Weights of a small GPT-style language model, trained from scratch on English Wikipedia.
Size: 16 layers, width 320, 8 heads of 64, MLP 1280 GELU, 27.6M parameters.
Architecture: no position embeddings, biases, tied embeddings, ALiBi.
Training: a variant of Adam for these matrices, 540M tokens, 8240 steps.
MLP neurons of a small language model. Each row is named by its layer, matrix (down: output weights) and neuron, and shows model dimensions 176-303. Each number is 128 + 32 x the weight over its row's rms, rounded and kept within 0 to 255.
A block is one neuron, or neurons of one layer that tend to fire together. After each block is what it responds to, as a language model described it from the Wikipedia text at the highest values.

L7.down1 [159 150 205 196 152  82 126 114 142 115 158 103 153 133  98 197 149  97 118 154 134 119 126 125 139 166 161  77 127 137  64 158 110 164  96 159  78 131  67 148  83 116  74 133 125 147 110  48 105 170 126 128  92 136 134 150 128 136 149 158 172 156 159 169 156  85 105  61  79 111 142 160 209 115 149 136 167  79 118 161 104 177 176 153 115 115 164  92 101 106  94 113 121 135 154  67 150  99 103 177 165  92 119 105 129 126 194 127 136 134 130 101  92 156 189 114 141 128 149 160  89 215 162 155 116  98 138  80]
L7.down219 [ 76 128 203 161 126 117  88  79 145 164 121 123 138 107  65 110 122 150 130 100  90 134 156 183 184 168 162 103 120 155 140 159 155 132  53 146 102 132 154 115 100 125 146 112 130 144 178 157 145 163  85 104 217 166 126  99 129  89 131 167 157 150 144 124 130 105  96  72 107 152 114  93 116 135 152 104 144  80 103 100 104 135 165 120 140 182 149  72  77 154 145 115 146 145 146 110 158 125 183 124 136 109 178 140 108  90 139 115 105 111 198 125  89  73 113 123  63 141 153 121 175 103 110 120 101 184 137 117]
L7.down469 [203 149  87 164 166 123 108 179 125  96 143 118 124 211 108 155 143 179  76  54 136 191 182 135 161 146 147 118 141 147 126 125 134  88  80 114  74 139 110 113 143 131 113 152 106 165 107 132 109 147 162 146 130 123 101 114 183 125 129 104  36 110 120 116  91  69 189 153 141  99 123 141 188 106 118 116 129 148 148 164 106 167 172 121 159  94 142 222  78 108 136 136 149 152 123 146 136 107 141 174  80  86 103 123 157 134 170 131 191 162  66 143 121 151 112 150  95 124 134 100 118 146 154 112  76  67  94 111]
L7.down1223 [155 110  79 145 115  79 108 131 168 141 133  93 157 123 142 127  81 161  94  78 128 137  89 104 145 131 148 187  85 170  97 120 142 107 123 132 141 108 120  93 101  96 168 130  82 145 137  96 180 155 158 195 161 144 114 150  31 165  80 174 108 133 143 112 155 117 148 138 200 137 107 120 102 101 121  62 144 153 108 157 145 107 183 116  93 105 119 124  93 153 202 149  64 125 177 156  89  64 116 132  74 110 105 115 126 111 153 120 129 134 115 132 144 132 139  93 142 153 143  94 136 168 102  27 183 176 148  88]
Structured field and column labels. Tokens in field names and column headers of tables, infoboxes and stat lists, e.g. Relatives, GP, No., Gender:, Postal, plus pipes and percent signs.

L7.down201 [173 119 112 125 136 113  96 128  90  76 128  99 104 134 101 105 178  67 140 135 121 114 111 180 130 120 138 171 134 177 158  97 117 184 111 107 166  95  38 127  89 136  91 153 136 111  84 106  99 144 125 149 157 107 101 114 154 143 136 124 119 136 194 127 124 127  89 109 129 104  80 123 170 109  98 148 100 146 117 214 146 176 106 103 154 123 135 122  44 121  94 189 117 106  96 175 100 175  68 122  90  85  98 128 142 152 185 196 187 173 128  48 145 124 123 122 147 137  98 113 174 136 140  92 156 120 118 127]
L7.down754 [135 131 113 124 123  86 182 114 116 204 110  72 115 129 126 144 163 159 121 152  89  60 115 137  95 116 140 188  90 138 110 166 118 138 111 132 116 106 101 145 119 128 134 135 101 127  44 124  98  75 158 127 106 161 106  47 105 136  93 101 138 129 157 146  91 101 176 143  93 149 101 142 117 149 127 123 178 113 143 118 152 109 113 103 154 166 130 161 154 147 174 110 103 109 146 127 158 134 134 157 148 158 115 149  95 142 107 128 176 116 170 139  75 104 127 148  93 112 173 126 128 110 138 178 106 111 197 142]
L7.down1167 [113 171 157 150 173 147  92  89  75 120 121  58  87 109  97 161 128  85 154 133 153 140 148 119 157 100 170 102 117 179 134 119 123 106 126  91 166 148 107 159 139 107  90 130 121 125 120 112 164 137 127 135 182 126  91 125 127 124 160 137 142 207  65 172 116 169 163  95 192  93 156 147 135 140 117  66 117 155  94 145 126 149 156 155 156 114 137 129 131 137  88  98  89 143 124 130  82 130 161 144 122  73 119 146 165 135  68 163 168 119 128 147 191 109 131 116 157 128 184 100 151 133 174 196 151  98 122  64]
L7.down1192 [166  64 122 123  61  88 109 120 109 104  79 113  98  49 111 126 188 127  60 143 169 134 102 109  73  64 116 147 136 160  88 164 100 132  43 147 167 176 160 160 135 104 141 148 133 134 182 167 142 158 131 156  85 175 133 137 197 129 112  82 145 110 129 169 136 126 133 159 135 119  98  71 195  78 177 151 147 180 161 142 161 150 127 151 210 135 116  96 131 157 101 157 120 103 148 104 175 111  97 152 144  87 135  71 106  99 130 145 141  94 161 160 166 180  88  88 133 135 189 160  81 137  91 139 170  95 108 121]
Compound modifier onset. Opening pieces of modifiers, e.g. the second region word in "eastern and central", hyphens in high-relief or deep-space, and word-initial fragments like In(visible).

L4.down420 [116 115 151 220  95 143  99 133 145 120 102  75  71 127  93 136  85 130 102 150 156  94 103 124  89 125 157 131 162 149 101 109 126 189 175  71 150 111 138 121  88 190 146 159 111  99  78 163  46 143 188 132 130 100 177  95 132 154 145 115  93 101 107 131 107 158 117 138  87 155 166  92  75 137 155  99 124 171 156 214  60 102 107 139 107 125 104 121 149 134  92 117 120  72 125  95 133 142 188 161 117 187 101 130  83  70 125 123  84 156 148 153  91  92 129 189 123 130 120 115 184 159 162 107 109 131  98  81]
L4.down536 [179 185 140 120  92 151 132 131 140 111 110 108  64  93 109 102 147 149 106 158 136 145 125 107  99 172 119 139 145  92 198 103 144 129 126 143 152 183 144 104 117 196 105  64 136 124 142 136 121 111 118 142 121 153 142 126 104 138 182  88  63 110 135 143 165 107 119 182 102 164  90  97 157 113  99  91 171 129  85 151 121 139 155 129  90  91 145 197  83  91 142 202  99 113 137  76 130 153 180 214  79 143  59 100  91 148 125 144 103 130 113 125 177  59 106 164 150 165 107 160 124 116 137 120 147 107 122 125]
Date and era endings. Final token completing a date or historical period, such as the last digit of a year, a month after a day number, or War I/II.

L3.down5 [ 97 157 121  87 116  92 165 122 103 168 121 121 136  92 133  82 208 138  76 121 165 167  78  51 168 125 140 136  97  93 162 176  90 158 178 100 137 107 126 139  81 133 136 167 156 159 161 113 152  80 137 112  58 147  83 120  89 164 159 172 151 114 166 151 132 130 152 123 120  79 121  87 111 124 142 141 166 152 148 120 121 134 130 108  76  93 121 108 124 152 132 170 128 158 152 141 137  88 117 168  99 131 151 134 155 109 185 145 139 198 130 157  59  88  33 163 112 151  88 121  87  66 144 132 160 124  79 138]
L3.down27 [ 92 142 125 173  59 124 110  56 103 164 153  58 125 115  82 118 114  73 109 132 147 125 100 107 119 123 148 119 154 134  86 110  55 101 100 140 130 166 120 137 112 101 207 154 164 124 130 135 129 175 114 126 159 137 141 178 102 157 113  92 141 130 150 182 105 144 135  94  93  95 137 142 162 178 119 118 122 151 146 131 157 129 118 157 135 140  89 120 116 179 158 172 110 114 139  98  70 114  79 137 116 109 104  96 138 165 160 136 127  81  98 139 158 118 129 103 127 131 132 129 158 142 110  93 123 200 114  61]
L3.down475 [121 137 121 102 134 134 168 134 122  81 137 134 203 111 165  82 129 132 153 143 100 139 170 135 104 107 123 117 146  90 181 136  90 143 128 137 121 125 114  53 102 107  54 174  74 118 169  76 168 198 133  68 133 101  99 128 141 206 112 131 162 163 119 166 101 125  90  76 150 120 158 149 107 115 153 114 128 124 131 145 118  82 118 126 175 127 113 145 130  69 132 106 177  83 171 162 142 179 119 101 139 129 120  86 111 101 149 126 146 107 199 141 129 130 127 145  68  98 152 148 139 115 108 114 125  81 128 172]
L3.down481 [127 126 162 130 112 101 109 109 130 131 133  91 113 127 118 226 168 107  95 134 140 141  50 142 117  92 143 146 155 144 132 123 136 151 104 152 125 142 122 125  88 150 103 210 145  68 139  88 136 157  54 156 159  70 155 116 142 177 112 123 138 113  60 145 108 115 131 138 125 182 100 115  68 108  84 127  98  78 163 114 122 139 123 114 116 193 127 128 159 137 103 147 134 138  64 143  89 107  88 129 197 115 163  92 145 137 150 168 182 162 121  95 112 128 199 148 119  80 138  87  79 161 171 130 108 167 103 125]
L3.down606 [111  51 125 173 108 166 138 132 130 134 146 171 135  98 149 135 157 101  90 106  93 123 153 179 127 123 110 136 111 202  99 110 151 126 133 139 167 132  79  82 138 126 209 181 105 215 153 170 115 168 117 132 172  97 142  97 174 136 162 138 111 122 108 156  98  97 150 128 139 100 114 150 133  79 152  89 100 150 104 120 104 160 122 115 135 154  65 165 117  70 116 110 124 113  89 127 113 151 161  90 100  75 109 168 121 125 118  66 146 136 189  97 122 179 158 108 160 165 137 168 101 123 117 113 101 179 111 175]
L3.down619 [125 133 108 161 105  64 133  83 126 157  98 131 168 119  74 142 161  95 105  53 126 114 134 171 170  68 132  86 141 156 135 165 106 167 125 164  64 118 119 116  99  97 112 201 153 111 117 139 126 135 135  61 125 108 166 127 115 152  88 127 110 115 147 131 125 151 129 112 144 111 178 173  60 159 106  46 185 193 133 112 111 125 109 150 148 171  90 101  95 122 144 106  60 126 119 123 161 171 177  89 182 124 119  63 148 137 119 128 108 113 142 131 131 137 132 137 120 130 149 145  59 112  81 135 135 153  91 155]
L3.down705 [152 145 135 145  77 142 111  90 120 151  85 158 129 147 132 124 220  87 114 152 154 127 112 156 167 105 144 143 169 144 100 150 144 149 127 140 141  83 100 100  87 132 124 150 176 107 180 100  88 102  64  84 123 120 133 118  94 160 117 113  87 137 111 153 143 129 143 142  71 158 115 134  78 142 111  83 116 189 127 132 112  99 155 147 132 164 106 159 127  79 116 157 186 123 111 119 132 197 128 116 103 112 135 152 175 191 198  76 174 127 139  96 126 154 121 157  93  50 143  96 142 102 140 104 116 132 122 209]
L3.down1040 [ 85  96 189 161  59 168 143  96 151 187  81  56 140 109  60 179 149 110 108  66 111 154  65 136  66 138 134 188 176 191  87 153 131 129 130 123 147 112  84 183 106 152  92 129 150 113 117 142  89 150  57 159 135 117 132 204  99 127  80 147 127 132 167 101 116 113 130 129 154  71  96 176 107 145 120 131  74 171 129  97 137 181 125 191 120 173 120 130 166 120 128 105  88 141 142 127 147 109 139 138 129 109 133 105 152 190 132 103 166 111 167  89 108 106 137 186  68  97 101  94 119 103 122 122 128 130 103 211]
Mid-word fragments, especially m/om. Word-internal pieces after the first fragment of a longer word or compound, often containing m, such as om in astronomical, m in Heatmiser, op in Philosophiae; also the header word History.

L4.down25 [ 40  90 120 101 139 146 138 147  93  95  65 107  64 126 183 112 166 144 147  81  83 129 120 139  85  64 171 134  84 141 108  81 226 175 166 169 151 124 140 168 136 136 100 146 111 115 123 143 131 112  97 119 133 150 145 144 141 127  71 115 131 122 101 101 171 160 110 118 102  83 136 131 179 148 151 107  75 178 136 184 129 185 149  90 115 110 116  94 150 163  55 128 128 188 206 120 142 103  93 120 130 152 171 156 145 142 175 155 147 163 140 112 146  81 136 115  57 144  88 152 122  90 136  72 127 145 120 160]
L4.down423 [118 195 148 126  79 124 133  69 152 125 104 150  81 156  76 148 108 149 123 120  94 167 153 168 133 108  94 141 132 111 169 116 155 135  80 129  96  75  80 182  90 200 107 153 116 123 122 116 152 169 126 149 148 151 203 121 107 148  98 142 125 132 107  86  75  80 152 141 100 134 130 158 167 159 150 118 148 165  91  98  20 150 157 131  94 116  94 137 151 130 162 139  93 162 129 114 104 117 152 153  99 146  79 157 198 128 144 120  92 119 154 130  90 145 147 208  90 187 112 207 143 119 196 146 111 160 131 111]
Age and ag- tokens. Fires most on age in census phrases like under the age of 18 and at age three, and on pieces after ag- (ages, Aggregate); weaker scattered hits on a, Op., High.

L3.down63 [138 138  71  91 116 115 124 147 129 123 128 188 103 142 122 124 153 141 187 105 122 123  59 169 117 104  95 122 164  71 125 115 109 110 127 147 133 101 131 124 124 104 129 141 157 154 152 165 123 146 104 120 170 117 143  43  96 172 103 119  84 106 124 114 108 166 162 109  60 147 108 145 168 165 114  68 107 178 207 183 165 118 116 120 114 145  90  28 121 127  36 178 152 141 147 152 110 209 149  93 146 109 119 111 181 135 123 155 171 103  71  82 133 115 141 129  99  84 117 131 163 151  63 149 206 112  88 169]
L3.down84 [125 145  84 125 141  93 156  91 102 143 154 135  98 184 129 110 131  72 102 114 113  94 125  74 149 131 139 172 111 134 158 112 139 136  91  97  74 183  88 146 215  96 185 126 112 115 134  93 125 124 142 139  74 107 176 113 171 103 118 102 136 115 111  98 105 163 109 149 192 189  69 116  95 166  99 103  84  75 120 133 135 186 174  95 143 136 157  98 118 151 189 112 153 169 209  91 134 158 101  45  15 105  85  89 139 112  88 121 138 160 119 116 112 137 159 182 150 128 133 110 117 181 134  80 107  70 200 154]
L3.down274 [152 184 130 160 162 112 156 130 102  95 131 139 142 103 142 116  70 145  82 122 152 142 167  98  51 107 105 163 146 132 186 108 105 130  75 149  80  69  72  96 151 150 122 131 122  98 174 159  84 154  79 126  92 133 160  92 141 104 199 140 122 146 129 178 132 180 175 130 125 120  96 146 139 109 151 155 176 156 107 115 116 182 141 114 126 151 151 113 111 170  82 188  95 147 149 105 125 100 133 187 108 117 153 139  98 102 171 150 116 124 196 155  56 116 149 139  97  95  92 120 127 156 180 115 105  85 208  97]
L3.down356 [136 139 126 104 133 122 177 122 152  88  90 201 112 161 124 159 112 159 105 120 133 115 150 176  95 150  98 129 141 117 150  80 123 114 113 100 103 134 145 145 109 191  65 159 179 102 149 134 166 157  71 135 222  97 116 205 208 130 128  95  96 135 145 120 106 187 117 151 159 103 114 106  62 137 139 114  74 100  74 118 133 146 127  77 118 155 110  52  93 121 116  87 116 140 119  86 119 102 153  69  52 128 116 119 158 138 117 139 118 116 122  92 155 113 141  88 121 123 140 130 161 146 143 135 124  61 104 105]
L3.down478 [132 101  91 140  85 151  77 122  95 149 120 103 105 133 113 150 116 108 124 107 123 160  80  91 112 104 110 120 134 137 110  83 105  92  79 104 118 136  89 151  94 137  93 240 108  81 108 114 116 117 100 171 161 162 137 141 164 214  94  93 109 120 190 135 104 118 162 107 103 137 117 165 106 145 118 116 108 173 131 130 158 111 141 118 141 177 151 142 169 125 117 131 133 138 105 112 150 213 115 179 108 139 128 131 158 140 111 162 184  67  89 122 158 190 101 179 116 124 100  91 209 173 154 143  96 122 104 119]
L3.down736 [151 132 100 152 176  94 167 142 157  90  62 144 132 122 104 163 113 167 101 125 185  75 184 100 172 184 113 127  72 204 100 146 164 176  64 128 126 165 149  63 170 118 101 121  85 149  62  72 155 157 129 103 154 125 150 156 149 141  75 194 183  88 126 154 117 136 101 133 173 138 138 104  84 171 145 163  82 100 140  83  74 123 182  98 192 200 114  85 161 101 140  84 139 170 196 148  94 110 134 172 145 127 118 147 100 181 141 138 117 122 154  64 131 121 182 142 144 167 172 117  86  93 113 143 140  70  86  98]
L3.down963 [173 149 109 124 173 162 130 175 151 158 133 188 139 144 129 163  69 140 141  71 211  84 141 103 154 131 149 195  98 127  92  98 119 181 141 147 105 139 154 128 132  73 157  68 107  92  95 135  89 180 167 105 138  88 154  62 167 150 115 142 123 150 105  68 156 158  86 128  93 131 126 104 100 172 136 177  88 123  63 113 147 137 160 131  41 160 148 143 125 113 115 117 120 140 107 129 102 100 162 200 134 122  81  81 126 106 146 107 155  88  69 149 101 126 144  95 153  97 116 119 174 145 111 165 161 173 141  99]
L3.down1237 [128  70 175 180 141 129 132 178 111 140  99 131 111 175 120  89 105  99 113  91  88  99 101 160 131 119 159 122 115  45 151 109 153 116  86 114 109  73 163 116 105 136 154 144 131 152 124 126 142 152  61 106 121 123 119 125  61 152 152  87 137 164  94 105 107 174 153  98 183 114  77 121 160 183  74 125 164 131 195 130  93 151 152 182  81 144 133 100 152 105 127 105 173 102 128 102  91 148 160  68 141 115  81 143 123 122 111 168 117 180 166 113 187 108 141  69  60  67 135  91 160 124 111  93 170 163 141 143]
Predictable phrase-continuation tokens. Tokens that strongly predict a fixed next word or word-piece: age in "under the age of", median income, High School, Record high, mid-size, and mid-word pieces like entrepre-ne-urs, admiral-ty.

L4.down349 [144 119 146  83 145 125 149 132 113  68 108 140 174 172 130 139 105 111 150  92 154  86 169 164 159  87 132 114 168 149 127 169 108 151 133 141 118 115 145 134 117 131 121 110 147 197 135  96  57 120 117 104 191 122 167 121 131 123 195 144  83 112  62 157 117 114 142 101 140 146  73 118 123 133 107 130 164 102 180 156 134 126 153 114 115  84  98 125  69 133 152 116 123  85 107  55 110  76 136 148  81  99 124 107 124 197 111  89 172  54 175  91  95 217 169 140 124 113 154 158 110 152 130 149 117 151 201 165]
L4.down1034 [100 145 161 145  73 168  84 158  68 144 141  78 112 116 121 132 124 129 108 115 162 124  88 114 142 140 149 146 161 189  99 128 137 124 139 101 116 124 154 170 135 132  93 124 105 104 126  79  88 150  27 127 130 137 127  89 109 102 103  84 165 181 146 136 163 151 191 133 171 166  65 143  84 111 120 100 144  95 189 132 147 199 170 147 171 141  83 209 134 122 158 136 140 135 236 107 132 203 135 124 111 145 205 114 153 151 148  68 152  80 107 134 153 171  66  82 123 134  82 145 137  72 106 129 153 131 169 140]
Start of multi-piece names. First piece of a multi-token proper noun, title or compound, often a capital M or similar fragment, as in Gram(my), Prime (Minister), Olds(m)obile.

L3.down399 [149 150 185  91 105 129 131 126 150 188 112 117 120  82  74 133 149 114 200 100 117 131  51 107 178  75 100 121  53 103 115 105 104 140 154 111  72  97 114  97 187 181 119  87 170 169 137 122 165 186 120 171  94 119 200  94  51 147 123 115 124 183 101 140 117 128 146 159  93 171 123 132 150 150 106 144 186 169 123  88 103 127 112 136 140 133 148 144 129 119  88 130  76 191 137 157 116 149 126 111 113 113 120 141 114 133 101  93 124 144  73 119 130 112 135 204  93 133 143 115 121 143 176 125  56 114 127 144]
L3.down854 [157 186 135 101 130 147 146 157 193  92 157  77 171 126  67 150  91 121 141  79 135  96 124 119 161 134 165  89 149 129 111 143  94 154 119 162 143 196  70  96 131 174 157 102 164 145 114  74 115 159 151 108 108 161 175  96 125  97 118  34 118 112 133 114 166 140 150 203 144  81  96 139  72 155 125 120 147 168 154  74  94 147 105 139 100 156 195 153  98  90 148 148 174 123  95 148 155  93 119  72 153 169 124 130 109 145 101  37 146  99 150 106 184 130 135 143 141 109  94 136 122 121  87  81 106 129 101 176]
L3.down887 [119  96 127 115 160 107 149 118 100 183 138 168 117 124 135 114 130 208  80 129 167 135  84 133 135 161 129 124 111 152 149 109 107 111 136 105 164  94 104 116 114 137 156 128 172 115 118  63 123 108 134 149 173  90  99 147 153 107 154 145 143 155 104 134 158 168 128 133 145 100 136 129  90  86 148 153 148 100 104 118 156 143 157 114 198 151 102 145  76 138 133 130 134 102  96  90 140 105  86 102  96 112  96 181 100  98  56 106 162 141 122 125 125 122 127 116  34 181  85 149 134 108 123 156  91 111  66  98]
L3.down945 [138 118 103 174 144 152 116 117 126 125 164 109  29  95  97  98 165  79 169 112 140 136 162 157 146 137 173 148  79 162 138 166 154 144 140 162 117 153 159 114 137 134 132 107 129 105 133  79 149 183 113 128 142  76 196 166 128 118 120 153  98 128  93 114 100 122 140  98 110 148 160 109 100 123 127 155 193  76 150 153 105 176 141 108 125 141 100 144  97 139 150  71 136 130 145  48 144 111 173 137 110 170 112 133 149 101 122 171 133 188 122  63  80 126 144 102 160  82 151  66 102 145 151 138 117 130  86 167]
L3.down966 [143 110  56 122 140 148 150 113  76 131 136  63 117 128 112 125 143 149 150 161 150 152  73  71  56 131 118 141 102 144 160 119  97 120 154 112  94 158  59 117 145 128 174 113 180  87 101 115 141  93 119  83 150 156 126 112  91 105 173  97 149 147 118 123 119 168  80 165 110 143 131 129 160 156 150 122  85 104 110 110 171 131 115  99 121 137 137 170 132 105 127  83 172 142 115 154 210 161 128 126 124 150 107 102  96 108  77 101 183 204 133 145 126 117  87 144 119 168 169 107 118 176 117 145 118  89 180  98]
L3.down1029 [186 119 108 115 127  94 157 136 140  75 174 143  73  84  96 181 105 125  66 187 106 101 125 154 177 123  53 114  80 124 114 152 114 144  93 139 142 108 153 156 138 110 147 112  93 187 126 129 176 163  90 136 111  80 132  91 113 142 109 159 186 133 201 146 151 155 176 163 136 147 122 107 136 152 112 175 153 148 154 119 116 157  99 136 189 102 172  86 122 106 164  65  90 130 137 148 149  97  27 152 126 150 136 139 112 163  83 129 153 114 109 115 100 162 118 145 126  87  30 104  77 184  75 129 104 119 162 179]
L3.down1071 [117 155 147  53 146 190 111 173  99  79 149 162 143 108 133  94 133 184 137 127 122  96 123 112 138 123  66 127  72 139 178  78 146 134 179  89 146 126  93 144 181 114 160 178  91  99  73  76 106  71 207 128 156 106 103 133 125 140 150 117 144 127 121 121 126 175 150 127 109  94 188  76 134 107 152 187 126 145  82 126 114  91  76 126 114 139 156 103  85  65 213 117 134 175 169 134 141 115 141  97  97 150 131 166 129 126 107  74 181  54  69 120  79 108 119 109 160 122  88 103 134 136 128  84 165 139 122 119]
L3.down1140 [142  36  60 116  76 183 164 164 142  97 122 123 166 167 119 134 118 120 104 126 123 125 124  90  98 155 151 160  92 127 111 130  84 115 167 141  92 144 117 145 183 115 127 172 149 101  85 121 150 114 177 118 160 149 115 129 108  77  92 117 118 119 112 115 150 167 178 143 123 126  97 125 101 151 179 128  95 129 176 134 161 145  87 135  97 141 127 194 134 100 139  87 109  88 189 128  76  78 115 147 131  89  82 122  90 145  70  98 150 120  90 165 115  91 112 186 164 124 157  59 135 167 153 139  83 157 109  67]
Noun after ordinal. Nouns right after an ordinal like second, sixth or 71st, mainly "round" in tennis seeds and fight reports, plus century, edition, anniversary; also word pieces following "st".

L7.down400 [146 191 173 150 145 165  49 128 153 160 108 115 154 155 181 104 113  88  98  70  89 108 172 101 149 142 148  81 151  86 144 140 115 105 127 162 150 140  94 158 162  70 152 169 147 140  76 134 179 177 142 101 178 159 121  96 140 148 120 113 144 121  90  93 191 145 176 106 142 161 121 115 137 114 134  86 103 177 152 118 199  92 147 166 101 118 145 150 124  96 148 119 139 120 144  94  93 120 153 167 181 177 154 159 111 134 139  97 155 135 109 143 116 112 185 117  97  59  96  88 112 127 103 187 118  61 107 152]
L7.down516 [ 77 138  99 158 148 108 117 143 117 108 111 155 160  76 159 100 169 136  97  82 140 115  97 156 109 143 141  70 133  96 177 108 121 150  67  92 189  98 168 184 117 149 156  79 143 145 106 130  99 138 178 108 121 153  90 131 124 184  94  56 169 158 106 162 112  91 167 116 103  99 172 106 114  80 204 126 119 155 141 111 116  96 143  56 111 146 131  65 215 111  97 142 152 144 117 137 167  99 125 159 130 120 198 106 154 123 157  81 186 157 159 119 117 177 136 191 187 125 128 131 138 205 142 155 117 143 151 127]
L7.down750 [106 123 170 149  87  88 127 125 188 109 115 179 216  99 129 107 119 126 183 156 102 103 117 102 115 172 146 129 149  92 162 131 148 175 124 113 106 109 120 124  97 189  93 103 114 163 123 133 118  85 130 128 172  89  39 131 124  80  95 201 123 136  98 144  95 107 193 150 130 125 147 153 137  75 162 111 117 105 126  83 153  95 165 152 116 140 123  79  94 117 130 165  93 123 126 146 168 141 146 136 105 151 183 109 123 136 105 141  62 128 177 125 141 106 136 110 106 147 103 178 197 118 102 136 110 122 185 170]
L7.down991 [173  59 117 112  96 176 168 148 104 117 164 114  59 153  88 116 125 193 128 112 174 122 124 129 125 109  95 140 154 131  76 123 111  78 160  86 146 236  73 176 177  85 181 168 171 108 145 115 120 130 122 126 110 152 219 106 183 111 148 136 147  99 149 106 109 147 124 150 115 134 152 139 101 152  85 112 137 116 150 161 122 162 134 109 129 137 170 134 111 137 104 150 128 108  85 145  49 100 119 118 114 161 120 129 119 105  93 117 151 116 113 117 104 123 128 118 121 156 121  90 110 137 148 117  95 113  90 122]
Mid-word compound pieces. Short subword fragments starting the second part of a compound or split word, e.g. foot|p|ath, hand|cl|aps, fan|b|ase, Never|the|less, including name pieces.